From a checkpoint of a small transformer trained on Wikipedia: RMSNorm before each block, no biases in attention or MLP.
MLP neurons of a small language model. Each row is named by its layer, matrix (gate and up: input weights; down: output weights) and neuron, and shows model dimensions 208-303. Each number is 500 + 25 x the weight over its row's rms, rounded and kept within 0 to 999. Numbers have three digits each. A neuron's up and down rows have the sign that makes its largest values positive.
After each neuron's rows, "fires before" lists the tokens most often just after its 100 highest values on Wikipedia text that the model never trained on.

L4.gate212:475513479534523494501501471466502454487510481512499511484505512522553518489491477518521483521510549496489498492444504465544458509517484500496537499507516486492500476490512478466491477481546492493484473492517511468503512486514572525468479519503512453505530522528495527506494513488505501493
L4.up212:499532512481489521516480473505520535480540445491518526510509462512502519470500474441504460543518478450491507500528514467492514519495535468510531463498489504499505504468519494464512560494528503459522508477506460502502471518495490491509465542482504495507526481514466538467514493513475492495
L4.down212:470490575498526475482496506474509520457546510539534498559463542486565517458504481507487491517476503458487502491435486502533517491510561520478528511532518492495490513456488514530515509508482468504469495528497454473508485516538491491464493509496550508492590491479480515506485493497458478525
fires before: " |", ".", "–"

L3.gate517:544525546508491474517487486478489485516524483513516481512483525532516542548473520487473533515537493536493488530452493464534538505500548504508466466511487525504474525497498499498511516502496495489543491453493504516514452519498510515475463454557528447499524515564516502529508447535484476500
L3.up517:507525506484491528503501502472528463438470519457529486460498525496530489499563499497558462478496544509494490514546505494511529535525527473499512503495550488469520518491467545480497477515481496499529490500482493459486493506473511474503488460521544490488528513478469531502491485495516502541
L3.down517:469512553483525478477453482524528470463536512530532451534474535510484495507550477529493495519502516497480473496511498497478524534488513501497484492473543484475516497498495515517533545470492503547517478493459497459542495500489515517484480527529539472507510498494524538542491492501500451552
fires before: " |", " |\n", "–", ",", ";", "."

L11.gate667:507533480486496525540473439455491535494522499500493495502483476501489474497503499507544481507521521466526530529461493490524466478482486476492453513519506495503498481499526501489540515509505516456548499527485496489536547476489496509478492462491533539512487520473508527517502508497498499506
L11.up667:503547449475500509474492514529493502461470478546492482486478495493525522514468515424504461515486478471461532488483487504505484511492513484533515484478493474520515481487502467495476524515497541512493518536506485498507486476555496462447509492524473492496512492473549512497533515502555433523
L11.down667:488492529463498477457509526534494530461495531505469486483524527503518491479526461501464487499498497492530478536531497498470502526490485520458555502463484517537525485498507520505472482540471457502478505464485503442459515497464522490551519477527529472527483510497513519513425505507539501511
fires before: " |", ")\n", ")", " |\n", ":", ","

L3.gate412:495491516527507491543554499481476495520536526472477537493439543474507449478512495480450517508578473464501472513498492489540539514491489501518513489532468481456487491505531517508494498495562471489505490496487522504524520499444580554531500486520529509498524477495481503500511495516491480506
L3.up412:503466495533492515544516511496491503484504476512533528476488513488533496496522510490498507513494526502485457447540531486543491516524506515494534503474486470472487485461536547503447460522562499495492476516475497492505534486465499487504538486509535513473541510497489545530505479527531490544
L3.down412:518461493483516543539512455498518528492522502494487488506501479478523495535513474498475452524548482487559531464497542508521509471490449489553474496525548501481520497522497525530514477486506500498484469520516497528468508468499511522529522499528539489472518500488534496559493524512481468494
fires before: " |", ",", ".", "\n"

L4.gate587:499506469496536515495455505473518567509462474486520532513465493522540532487506503510494482493489471505501498501504517470519442481483503494543521498456499545465501509461534488503501501493501523470489474504523469513499450493535525520528484499467523536506474503489509494485486467485526470486
L4.up587:508516514464507459491453488461495532504476469477497511512504494525532488547540518490476467495519502501493482456539498469504461452475461489522503543458511514499466516483514477512509508491502503481510497527494516476491459474543580526545503492512506490521515488496492476448510459503512442439
L4.down587:494490500464453480477467472519474463487499493483488523536478512488484482480511488478457506504488494502470476498541501515521510469514451512478473492530487444526485480491517487534485487452472493563482533511476504475510517471531523498520507490536511493513547503483476522489533502502454515508
fires before: " of", "ider", "ot", ".", ","

L2.gate637:503551484494512490499559501485464473500510509504472509461499505482503489419458485523500480505456504533557521467534487509466478511468481495527487516549487507509510498508467488529477503505514527477514513492447489526520547518482540504491514484489478472532493466485477498496512512492538533512
L2.up637:491497475538468488503521481476465504485533438526522490475532472535534488443516487529493497492472507511510554496469501497472445487477511524511507517447547511519539467528478508487503500506454495461460523473502514515526558513499504506510490516514529464476495449479473505517499506494555519492
L2.down637:465484495526486515518513486505478472547524471453503498488470478494544472490483482528513494478523512531459526525472490504465517519476530531492470500473531506512527484542486505497531490516444510496468505504502467525497552559549524525470495486519541511483471494480510484468518494461514457505
fires before: " the", " its"

L6.gate566:511469513484473506523467506511505491557480504483549485526463516507544487493493532434496511492533509470529495491518509514454530477496502482531455471492522491493540541510505509508512496502532486515511528497505519510486525488485476487508500460491494517504511473523500475472481504486494492457
L6.up566:503491465468491463500473545528515451494528494475503502503506488469515533491523490492489492510507498517497500482479482536506517490480519532512517523497463451502527515496454487491475508507519491448515505500510522510538525490458479524483520499515483540511484538484510490565562455474530517455
L6.down566:468527510432499545521538503502503519491516484538514514530509535476471447518489522548496490486458498493496490546496503492531518493487492526510485453506480475486470468505531498483540505508469524466534515474511518464494540481482516529477500538550496520553494495528532502544472521484477486532
fires before: " as", ",", " to", " the", "z", " of"

L2.gate275:492489514494551518532566507473488466489502506504492511474529474510472461525479481487511482498475499502554478504487523475512495523503515546518542463515455546498476467495474527486524494474492547485460489510499459557502489478457527499479476537493483478469496543518495496501528496494493468490
L2.up275:470512492491542508471532485476450503524562530473561514479483470501501473505502521476501473498471508508544498507505499477518504530522515492546485462519458518525525462476499533527500520517508503527480523491504476532522471482449528491449482510535520510486498504496473502469475489550523484485
L2.down275:504468492445546533534537532474472493502534505514526490497513507505452479525523501558493518522468505523514497487530530467473489530501490476535497485512468540477525485505490539448515485490478483459478497493501483554503467508447518489512476520501490512524470535532493483562492495468524490525
fires before: "-", " ", "igor", "igation"

L8.gate634:469481463532506535481488464506497518445502527510470492498554492499462485515455490504476473511475500504494482476533483503488521503527456497489491530509489554487500496514527504503518497525512481500490493469522511496522523469463491502457534461506484470498548501458533493497494452500515538483
L8.up634:489468500511455501491477487450500513436540522473468474532500488480464508477524465499481536476517499512526532476529459519475477465526485483486523500471500513518498515517491516482510523523525482488491500490508491489465515487523508544454535496496509472460522519490509523516525506467527509475
L8.down634:453524477493474520517528474517502496538503519489507491508513543529501498479478556536472477497494516505493519484450498482507545510519494505492518479490447506534510483458536489523501540477466462500461483524514520460506461521500475525484546513516488496470485525509481472493508517509509489477
fires before: ",", " the"

L8.gate373:520498505552470494486464520523459456498513519494509470486438487492480554519476512517464477492529483493500528469504498518526487467493520542500478505489471481508501492520495457465512527534482507490511504502503483505499481490491480511485511499486544493489508508498523507522498519445475490482
L8.up373:480531498529512458485524549515501474502512511486473496488472506479499497512469523512551495515518521509481481518485505543499507544506537528523505458546485469508513463546481474509494490501522506490478501496519461523511495492570510538505483514498499490493451488498494485520525498548428479491
L8.down373:551502499465479503488494511517507495557497474500484518496512515481488503468527500530536490498486487538508450507476490496505473532537498534507497534489442525508444491512491496503510473538503481507520473511472510471493480511486459470471530511490497520500537514514470518532487525497541489497
fires before: " ", "11", "o", "a", " |"

L11.gate708:497527527523485495535487484534505485524491502509519486510500479548489498499489484513531498518542476485504475513495538532509490429455478551495430549546479454497467492501506547498510536499482529506495494460512503513480510503475514546554483526481497500514505491508499528504517496538482490507
L11.up708:515533534503520487532509528457495532478488490511511521519501512525484506466431540566486486517484512461515521496507493542499499487520470503506457532501524520492463474506482497489508467495494495449511476526523484504486474487550518528490489545547524454478525499515516503522499498504544530492
L11.down708:455439505497474502491500513552492481527471521492522519512522500493459487535474528536506474511476519454509448529476455477496479516588535528525477476525489459505485458537495544444508499537468488474496526481472536533531483487510530476451522543503465491502533473509551512474502517488520472508
fires before: ")", "),", ").", "\")", "\""

L8.gate47:493450441506501488469492501472548513473490492529493482461521528522501469527538452472492461463538533476488492548548484482535526517473487509508512509449508539503476530510515505489481540536486532509494504440531535488502514477507475520497467503475521484482493486526493509512500493521514480485
L8.up47:499448449494533525534460443474534537514523480526503527497541525508513539512538490475509496477490483483507485527524475504466526465469500459516512472448529480511520504487521506509467528549502556485492516462511520459458523510472535464528441516500508493429559456519495500500484473463541495488
L8.down47:538517493516462525502558537511452529511522500465506473466462492483502480483510480542533520472472531484512549532479524438509483506522479492528549502454541465469489508555468532487481479467533456505431510505535491543476516509502505511533511487494539515537505515518499484516497488459485523475
fires before: ",", " the"

L8.gate144:500482478495432476475514507510520452542545510499493503495514496507487485543483466485512471520480455514501498523495481482514479502500517460464502459520481502468462496525496561486481482553490511515497466476510487544491523530543472504498505479533505489480489520476481509514494490516479484510
L8.up144:500505519578532503510490500523549518504452507512522492458477530488494482504503528488513488508544539475492509494535512497489488516465510512486468525512450544496483490500540500489501448504523502524502462513499503502509504467547545419519460500509532514511530469511491517513501477532530486498
L8.down144:505493514500491497513490496540504482495518556526512495493469493515452488523468501509537489492490529466506478489492536551525491471503483523468507474511510513494459525502539518485515484500482512461499502499510500535482462493513523528519513497526513497518513481507521523551530494498482473485
fires before: "5", "2", "7", "9", "4", "8"

L2.gate397:469493514462498472453494547484494459504480443511512521483481473483562484474503468487504507551509528490532478477462503481492481487511515484474519450484506516460517487499524495491506487501511486450458516525472523492485509547472522497476498507546535489530498517534532523493528482486503487516
L2.up397:452485536501486471475497503471495498516475510503519536520459454535527496432504510475514495493519502488473487506476498482487518500521543504507483481516506500492497508476513477481491485485512498467486466536505460491503492534509491533490503499541544491515507529549509525455484527522444460476
L2.down397:486507553510525521457461481500514522502538517571524521513476499531499547422512485503479525490529506488500526485470535489500556513534537504550477496504509528498449529480472539504497525490533483490508502506518464512450529515525498523521487539537500485476502473533476508586525490503494447519
fires before: " |", ".", ",", "–", "0"

L4.gate513:471523532468499469489506492482491466446486496507551572510459523492513497463509529545496508513507524435536550513513522522521502441514506508544513500503517458523528476488536506520502524518512460486491481531513528500487513479496459520508500540516537507494522448510522562474451469487522473539
L4.up513:503546504503502489480507534488525456481498479480511551505498565513522453485505484499473518502458551494500506513492527517501511503503514508497544505506556477518518508473558495503492551509518475425450498465527550442570514513535477483491542534530531521484523494488454566491449483535500486491
L4.down513:477508549454548482465504452519506472499508483505550503482492469510504477476500517519499470495532523513484502482500468515489511473498544470519490460477496521433471511494532496518513494468524493459502526472477469513476483549526519482498503537501521456530536434507481488549547521458498469488
fires before: " |", ".", ",", " |\n", "–"

L5.gate300:517482476484491538508499512512471491505482503530513516504519463547433468491499524492520480533490522432488511493461441470483501502481518533504502480494498530544516536515479493477502472516478518463513459496491515451495518492531452498509545478494511449492480479485501546488525489510434473469
L5.up300:521499481518518497507475510509521515496469506519464476518481576519525513506520495548420460497471520460519520506511479499502524500530510517555465468523526525476477468483509486523502521496471508509513481496492560507485501491513451504460496472465491457548475508513519520503510483541525486482
L5.down300:536480476479532501514540505549481442460507518534508493532511472540458494477508476457500500516488559559506493510507479517531520498493513494535467491494507476507519481501521487467481493515491467502501505493494495446491520507475477503511545489477474497501559464455519490428495510487515485496
fires before: "0", "r", "1", " ", "4", "2"

L5.gate51:481447529478465481527506522464525516472470523486505522534508433486496515524479504523538553482493486487542531539457517463544487510493541538482482505497485502515510562511509528495500560533516489546427471480515515531550484517509477525477475505530558475470466543466525470536472482484513509480
L5.up51:531449522488511482509504490507544517434515528492534555485507501496521501515529526494562528452516551504512506500495481496522474491517494498520489542504482506511491515493489525493496553499469481502469487476503510520559496513451496555468449487536510514484510568496521503514488469481514520484
L5.down51:510509507472514505482475524525572472466536508463559512512522554516513468497520546522557527459483525521517490502511513488476488466495530501505515522518487497524485436488496513500535484429482505514488486537521508509526529503491520570502490480500500531505507549515531507548477474474512502526
fires before: "-", "|"

L6.gate726:508511483481463511507520471431463549482483518504488494522502520490513525445503457497489505496488485448474499521456531521486525528499539491452528515497514510501483476539523473479539490491509494514489511492481500499510506512522523457476493534504490512505491457484487496523483506451474505493
L6.up726:551484476494428511499542515471453454555541526492537465472499489473514503531441496488535501502507505509488541478438495499503516496496505480504489491488466519492490499523519506478503527532523497495517509488501468499514471524531511512507479509502496484513498494529477484534514490493526495489
L6.down726:485543508501513504508490459445464517485512460540504500498510501514518481454528480505512529497461523423491480517539532485488503515476490536475514486516507510540519532514490475533495500498508481510527465519501510552512509492502516472493547543492494500512553542494500520553464517496466518502
fires before: " the", "|", " ", " \""

L5.gate708:522470471479498459473495455500507494508499545490517463511494468526502528521522511498477506480541455475500492473532478499530478480492477517480454502510523482522506550463505485505468476508491542521508516486497474484501518515488505498495515487486550462536466488432467472507448517526515510529
L5.up708:488478518495471515530532523448483500492512546487535510523534517470497532513461518490493461517531477485502509536478491470537512537538502466510476512478551519484471478498507513472476554495456534503513455480493489492493494549482533522493521510464534522513512520453535513511512516481492500476
L5.down708:502534472508542519531510494515506450494499515495515453529488463473476471525535522488529503532496537467477501516534470488497506448482474508535479519488487520515529505523515492506515504521477509545507511449483530517452530462497553524523536513519523519511500527525489537446484507474465540523
fires before: "0", "6", "2", "9", "8", "3"

L11.gate639:510497463479497549486502485520466470525503511484469485535489488504501541528508503456500465515484484488507522515458545541516525509510508513539514487518497497511533505509491477445491513472451477505550515494525511479509523504479508498449504553481497532505459519471503490493473511489461535479
L11.up639:519488486526508468482469527487485484492541482542465513525495477520522537531525517485477498503528537503485514468480559510556529459494497481544517485476545482481564495526498477466504496474466495502536513457538502483491521493462474525466514514487539505530457508497537469515493499506478508501
L11.down639:457519501474529442504494523466497505446494519509550515498537534493471501509467466499507495502528465508511494496530488469494532516476446488495508521504505494503506450458475488528478479484475477511481473526487473487501470540516546514569474510489490498516493441497489508491505511447511515525
fires before: "4", "3", "5", "2", "6"

L3.gate165:513457458484530545486541481504527515487517480498488495454508532483513467521482526492481505484508485441528552534523487521533475457534483525477522509506496475532510497467501481489544456478466512510554456479492521488531447474489493499505487533452486473494527487501502497506508516526501530516
L3.up165:518499520506503481508506515449479492503467529515443510465492482522508515494464509477517486483489528473539514505548479532515504505488524478473493483531492491485502534532525467474507484525482512510468528492492493549500537493523483527492499496507487504544477525467478486521476539469509516503
L3.down165:489534502486517485459557507497494535526512475468505495539487507506534496467537502491489440498439533488490513485461519488496496558508531503514463505490496550507521505496483502489510503470488487537519542510503545493560450501471510526482521518499518488478469520563519486437506459483502496500
fires before: " |", ":", "1", "0", " (", "3"

L11.gate224:483526460506524524494548486505526492525452542504516477514475528489482465503421502520507519513531485499485538508445501492493530495492516544530416524519507501503508468478505479481532517554498525527470500534520492484527502491474520495489473486531513530494503528517482516494474516538482479542
L11.up224:474470489497477490466488464505521541528496489511505502455491506488522497506470491511518534483512486489494480521528476524508484486528542519456473555541549487523521522487522469474504494504510487446475429541493488507539494470469505527517480512448509510480521541518475534476463504508486465552
L11.down224:466490479519542542494476488487495483550500506516529478482522505468504472476489483508474517443468513485509495496524483472535531464484486505473444515466551498494513505481505461535503530494476478489461486518497492496492515488497528550491514472498476545464501519510510508505519514504497531498
fires before: "201", "200", "197", "199", "08", " "

L8.gate226:508480527479504484532487479531475538496522479514496471488493500473519507558492501484471547491510500488513478459533488489513484507480517502519492446448487502504519466507467502544496526492522504543523497526513505530477528471481570547495491528467502505460547481464509491477483478519488518547
L8.up226:507501460496462504488533507527498461530519488484491475504491521493482503522499495528504515535490518484505505477509502524512485514499483525533531500490516537483489493514515470476494488506518537498492503472509503528498527546500477505508482503500498527469449500516515511474523487527546491502
L8.down226:501534528472526493513552517503508539500532497545500474502490516538487486513495476499460510500457465545480495520499482450461462515495519525463519513483514480536515532494476500498528477513484493550520513510498498469515490465517477478481486497524506461532543546501541493494454504490509456424
fires before: ",", " the", " to"

L2.gate640:542473476480532480523529464535470513544527516502521512504487501505462484461485517509519505510502514485521491441499460523518501497501497552501469501488526504455490526489446506515502482511564497478508492509447507502463506453494516483521460453475493501461504539514463481449496522484508482514
L2.up640:483498501493517493520510484516468490506518512521502496528498519543453471467481510513508475491504535493506487435504451528514493495520533527534501488481491521478490513492464482528490492491531515456509461501452514505475497492481520507557453466477510486466513485518451502458526488505495455517
L2.down640:453485492493494535527519514476507483517479514530545495507518472526448495544486524470464480492507518498482469497457521526494505527501571444468486508471481539509511475472501449505492486493471495479519497488492515517495497530458523493517469500511524552514474515532495501540533442487466477510
fires before: "\n", " and", ",", " |\n", " ("

L6.gate82:515509488514547501514477472512529480527480536504524433511492493496498480485500529483491500520542494517518510478508520534461473533476516493543510557518482483479566522540498523530467514516515527461486567496533510529474503524474509471472529500444525484473506464526482506487514462507485511473
L6.up82:505502488508478542496533452459502515446467565494557498491485456476509530499532505483469530534548524495477484530466472532502501509508501471484504513542490511492481541514485499522499498481491490532504450482496487490498508483544495506513520505479506521485496517544499539509460505494519500486
L6.down82:531485482529500483487512505529460470484530511481486563543512495506488508517509516488516526518491526451508520479531525483469518477514511439489498505506493501476521469460495481537500542534468466509528509507505523467493507494478480484512461491528457489485508526496511504566508530469544516552
fires before: ",", ".", " of", " in", " and"

L8.gate616:461467493484501507503499448491483532517503510487534488497511436547499552516516480533517512508527446485467532499486468470492532522479502546485513544474496500499499543516521499534495483515509495498476436490489538480511488497477479505473511509518476526540492493504457520461531492499543533473
L8.up616:509471466478518500508489506488533447500480526449526498543481477494518495483486515482510477488488518544513519497471448523476506522471502468509478513485448499446533499424494531499464492519494497530500489523466508483506504497493539471508487545519486511477466544463531531521531479530477494525
L8.down616:486492504521494503481496479511500508508452505557461508497553450508529461427515522504547582479459463522530461489471520490519510469518469502541533489531535471525477540511503571549542499474450485515499517522494480525466508471519535525503489493514459537462513524521493486596491476527446465495
fires before: " ", " |"

L4.gate280:536465470501514502507504510514497468519518546511501459491444508519511536468521460480474510476547458531517509537527548534477534549509508512506526482524472499461475466499458517525529515535464506500484510499479517485525530539495520459519509497513479535527539489494503498497505508474494534539
L4.up280:472459474487541494524472475504534489492503532459479474503517511455509542507544489491488479506517488542558503488519523505459472485487521487536498507485506466448479527531474541520514503501473518495530513480447512472498509511494481454528504466500486529468492489496550482514520488501537500548
L4.down280:506498504520499475519496459471515479495492494510475490514477467519531452471507485467479510483524536491518471518490524527547518497524492473500548518525471470527488506487520526489494515532529509487521460546474518567507532504527520499488505503486496530487455493518514529494462508518519497516
fires before: " |", ".", " m", "°E", "°N", "%"

L8.gate174:519487505543500483490497464488468484515467479459510465495496473457535492478515516473533503513560499494482433523532491535539489524540477500491503478507475507553497481528561474481436500468524512527504513513504504500453521478491527497477499505432499502493511534501489464498501490524479472474
L8.up174:484471515497505469498510522461487490540487520518522519502517518511479577496507519514464509426571471460500471507513474453528516485436522472495513506511479510491542473465481513513513541563461493506519476513497499493523512477530497486520520533498526484495517485544483499497477536479519505498
L8.down174:513546537495533522495552538514503486519492532482499528521508484459472450504513488507486485465533548520505507434511516482439496503486545492456514461561487548509476477508474523517521509481458531475498520475506488471466483498470506496499460481484512507557453526513523486565513480530541518515
fires before: ".", ",", " and", ".\n\n", " with"

L6.gate33:521561485490463491506512473487532494473564488497436469514509517469523519522465430500469471477521521521520479510483517525517469534493521532547496498545479459489467498558492507509495504509487482461504458449532481507458477478492520533540499494515502508520534500481486492500468514484488469463
L6.up33:498528516510463458527509498475512506478520506497448441494507445470486516498502466489474497446509495520514445516402535524485495537503523520493495455462486493490503501527508510512476520473526489460492484467476526517476508504541502499518541476503554531493507498466488521497508529472501484510
L6.down33:497517501518476511503537507529480474496480526475454475486551447520479526517527447480509497489507487492468503492554529460444470502494488494474500519547503544499500510501540522514510512533499499508475475497490508513524538482503519506484486459457466547523456502483511461459500544507491418523
fires before: " ", " |", " of"

L11.gate502:543494508523469502518486460484501512491515513501511544515455526507487507534486519501482504545545507507495509511489500524497490465470469477483490532513432512516464500514511505544513522477435500526491513481528511518458507466526504506463492503445503461496497488526531509509452470506521516495
L11.up502:497526506543523486547502479510492481439469495490482471502477510515480458518520490492505499467514526514492495469517479498473485480518519506558436526523502462500484475516479530534494488534505492510453475488495495513448516510491514508532523527450451481510488465483519502488479521501457445524
L11.down502:500524492470522506508525476473479474504484488460498477497514504540440535508506468540511483506527491487514485537475486540510473550497493502508452531461492523498484515505452478546507476534512512497466502549461571494476456504536512533518501473467466456497534470515475505518514523505521464492
fires before: ")", "\"", "\")", "===\n"

L6.gate699:486512514493533522503503498517464469554529496530519474413491511510562544504490509473487504502480499489524492486529511540495437478529500497462500492490461486511492508481488499480510520454475561508470467503481506485498511531534513492517474485556504470493451474513503473508524529463495455562
L6.up699:490502510482503500527468495518483501497524489503503504522564477505472500494464490520503477518524477529482508514534514514513516498521502551512495510456540515482538482481470529487476495540510486514494507488494478524551528489485508552498432511459511529504474467511455490487511525521516533477
L6.down699:511507466511494513496516520492504453501508458488498508487489502514539476536506533454503506537477559492488452465511517498563513514527483481495465506533469489488499508502528507495511502448523527502537483482528490506498510495514459509509472494515514468506496483510550484493558484466514531502
fires before: "0", "1", "2", "3", "7", "5"

L8.gate737:509522503499462505493494479506486464485515502485493530494501487510518492527478482499503542500548479461505513506526482542477491546472483500521499513478507483496492466535466545498492474531491453530504503494532468535463449530494530531508499503490491482515549501533490530472487525491504515477
L8.up737:531482480481455515522458482494480499479511454490504480499478515457462533522479511526492496473554509485515481509481503492483555514461471467513540529500463543508526486521457495555473503503508494501489470495524512523471517498462492555473513515482439468522476475527532505487481480512491488532
L8.down737:445482488537537471525525495494494473532493546540493519465511488508502523522496525455526458547483489525531522462511533517507494457517507480452500431485538495509495507518497489464522504474541513522489513566518537506513482476516452474534495513515517483488490506503477485550517503530481570521
fires before: ",", ".", "),", ".\n\n", " and", "\n"

L6.gate460:489503535509496479514496527512505540498525523523488499483543471482528507518523477475476516484537517460511493527518440517490471482473523530511526511474478501490495495470499553491474515529498498486505488516530496525527506545477493481507508508508488540458503492548500497497455495504522520482
L6.up460:509502494493505477504475499520476511480507493494516473521568470453507520507542491419493546493512514491485435490509504533538479442516476521538518473500478498527461513520525490513511497522493510497497511469526494511498521525489487511487488483502504488491500523510500494490456498514464509528
L6.down460:506480477497550540524488457483505529485517465515503480540475508484453482514499497491525515520489520497482523454531492448445513484514544460496539482518450534420503504504511488478498539485513491475472509478513505463491530486536496549484503513504514502489468525504523512589459483551508455540
fires before: ".", ",", ".\n\n", " in", " to"

L4.gate519:452475507514530485471464453490471483481526457548506468488549444483513492488513514443508444476483506458501465503515504510486498559469522501527531499424519486493506508508493529488500533461498503457459470512476499466452490499542531511453511497496541513479476457503547559538496502510485516532
L4.up519:520501509530478468490488514503513495515482504467501548493467520459475503501491492521524499536522541490505487519449502493460510489501473476532519496483500499471524505503492476481510496496536493553499447473484489506477490499549504462521501514502508518478514454487520498438474470497488481463
L4.down519:476523504505495515500458486524473491501532482546530535509544494512539501441517534443476498513514517510516507452542544529513506516513505522506510480481510512501443552502483510524511517489487482535546511511499481455506511470523522489507522501544521493522444503466503542502511494534493488507
fires before: " |", ".", ",", "3", "6"

L9.gate683:505508477439477516472509519478525481497501547523522497528508531491486495534470450500487502481469536532516516490500479491502438474473543523480463469462468527508488513560499444465472487496466470538504504483515546495502515483507476487455472440503522527521478513514460474496479525523513483468
L9.up683:512497531471542492539477499497555499483514482525506506463503546484515497511517489490453510496483549527524559522500518513499494469458490539511483509500508491499494515527519495484455491499526428515528505437460503484495499503506486529451493480490500526569516486499464469483511525527497508499
L9.down683:483517480498526538502517446522477527517468494451509478569482449510466498497467459500508523517505462499476460474498525524513551507536526503497509497488518513482512477498528497512504487473491524460499434506498492488502502504519585522528567520491478480499493475483488513510488482442498497489
fires before: "1", "3", "2", "0", "5", "4"

L9.gate431:491507461529516505523519453477507506479512522473486462472514507454495483470488533490489538509493493497517512531533495519550494486458521532488471476514500432498480508460485473545526503538494458456497515506486501505499474535446521472502466516508504489479521495502553449450532492482466483489
L9.up431:507490484564468493495527453497461550484544511481474467466505524514478498468470493493498505525485528459545503473514438499492495547507552500534479516479484532505492519500496524499543488487468480498507494506503491489477482488518489465487508488495481506481519484510572531434536468499521510520
L9.down431:519485466516508484495535504482549485501512523479467475518543504489470479471464514497445499455500516530468502490480503505495528515498481539465477539537505493475471533498486466506490481500511492450507490495494531432541487516541495474501534499512527518485512504444515534555467503511497518494
fires before: "0", "202", "201", "200", "199", "1"

L11.gate245:495499509466521508496472473490471479493519527495510502491512519469545515520499497467520513510490537470461531532501449482492479509484460499487520512489514513492499505467468474498505560521472537478481480492460467509511491509514491504520489495477486506515508511532520484456510477494502497508
L11.up245:514452547530496496473430493495490467485547499490509501501492496461524504471522492466518558499503540524469515475501452502486452508492470489528510496538532533486511530512511495478504548487530533475447476521494465509475466523499538450543515483508505484493482511457523510472503471506511475506
L11.down245:516446485558486547512484486484525473467467518484494483442542451462479530508522538534466499474520532488509481478528529504535456494516508493511454510531522462521513473465472517515516505469503451507470511529535481492479497503506542469513488482482473483501474519467488512470534517520494521542
fires before: "0", "201", "1", "200", "197", "199"

L6.gate489:516468497456478474518492485496516482518500468483514525506505521539510524555506442480495479497487435529500509525484479533501445504500482530510518515497459513492534509504513512525496505473512496473429468518482507520505469515511509507484497485522486476521444473490523505490531494495499510515
L6.up489:471475502496454480486500470481514496537544461517551498493505491517511493534522464480490491495520450507508505551529536548457467489488502529475518516534467516549544490503497494536497508489482473507458500513499489517537493486523510493478485501520467489503473477469496496458515496457515507541
L6.down489:480496500509509472465541494459521517470488528538486494490539473481510518498527543484478490520522563452539523474480464528549522523515513471524503496526512517485477529535536524519529533481505498539488502497555462541472463516502506520490458548524508504518509519499503467426478536484518521570
fires before: "0", "1", ".", "7", "2"

L11.gate10:503523450517517476533512488506508528514513497520497476521488477510483472495500491526489441520485484476503497473535486511489494485520501565451499509504470523523489556514510474510534468476457504451543540457549534480503484503515542515512502527483511484486508501509549459511523519524504474522
L11.up10:493516497501487465496496503523475535448552514520533461539516499473456490479497485553529463471486516462484508476488498497496457476486499485512547454556461470525501524492533495502500515505496464486462480563552541486475529480522456519483487514485495454498484496470530458524519538524501505508
L11.down10:506480502480491491475471493467499506518502552461572537483517506501534516450490496484474493485503515544475501505469477513472488513525482450541499474519522438541521513472528479532494551508528513496517509520481496541499493489443475510537500511498530478458440496498521473517513522480523519493
fires before: ".", " |"

L6.gate710:541550558479471492487475484492506511480499515474484496483503495535532470497517559493502519465513542508510458464480554458552507489511483497489561519515499488514484487466507486480500495525500491487560500523538573499500496505508512517477542489477487499538551492495473529513488513511476492477
L6.up710:465545474492538532567507498491474509522480509515490542496505463503541485481518527517455498488522543522529503472503525478508527533531476486485474482518484518497486582510475524500488513547510506467498470499499514519455508506490503523501474458485494505511525507492528545510469536500528473461
L6.down710:478488479503502489507436498548529498489444503487529538525489511486508523469474482490512519512500512489494510490511488475536471477509478492491508504492463519522485493488488501498533478449515512520477489493480493500511535561498531512521468518465525462509488511494500470568523532520506513466
fires before: "–", ")", " |", "),", "ho"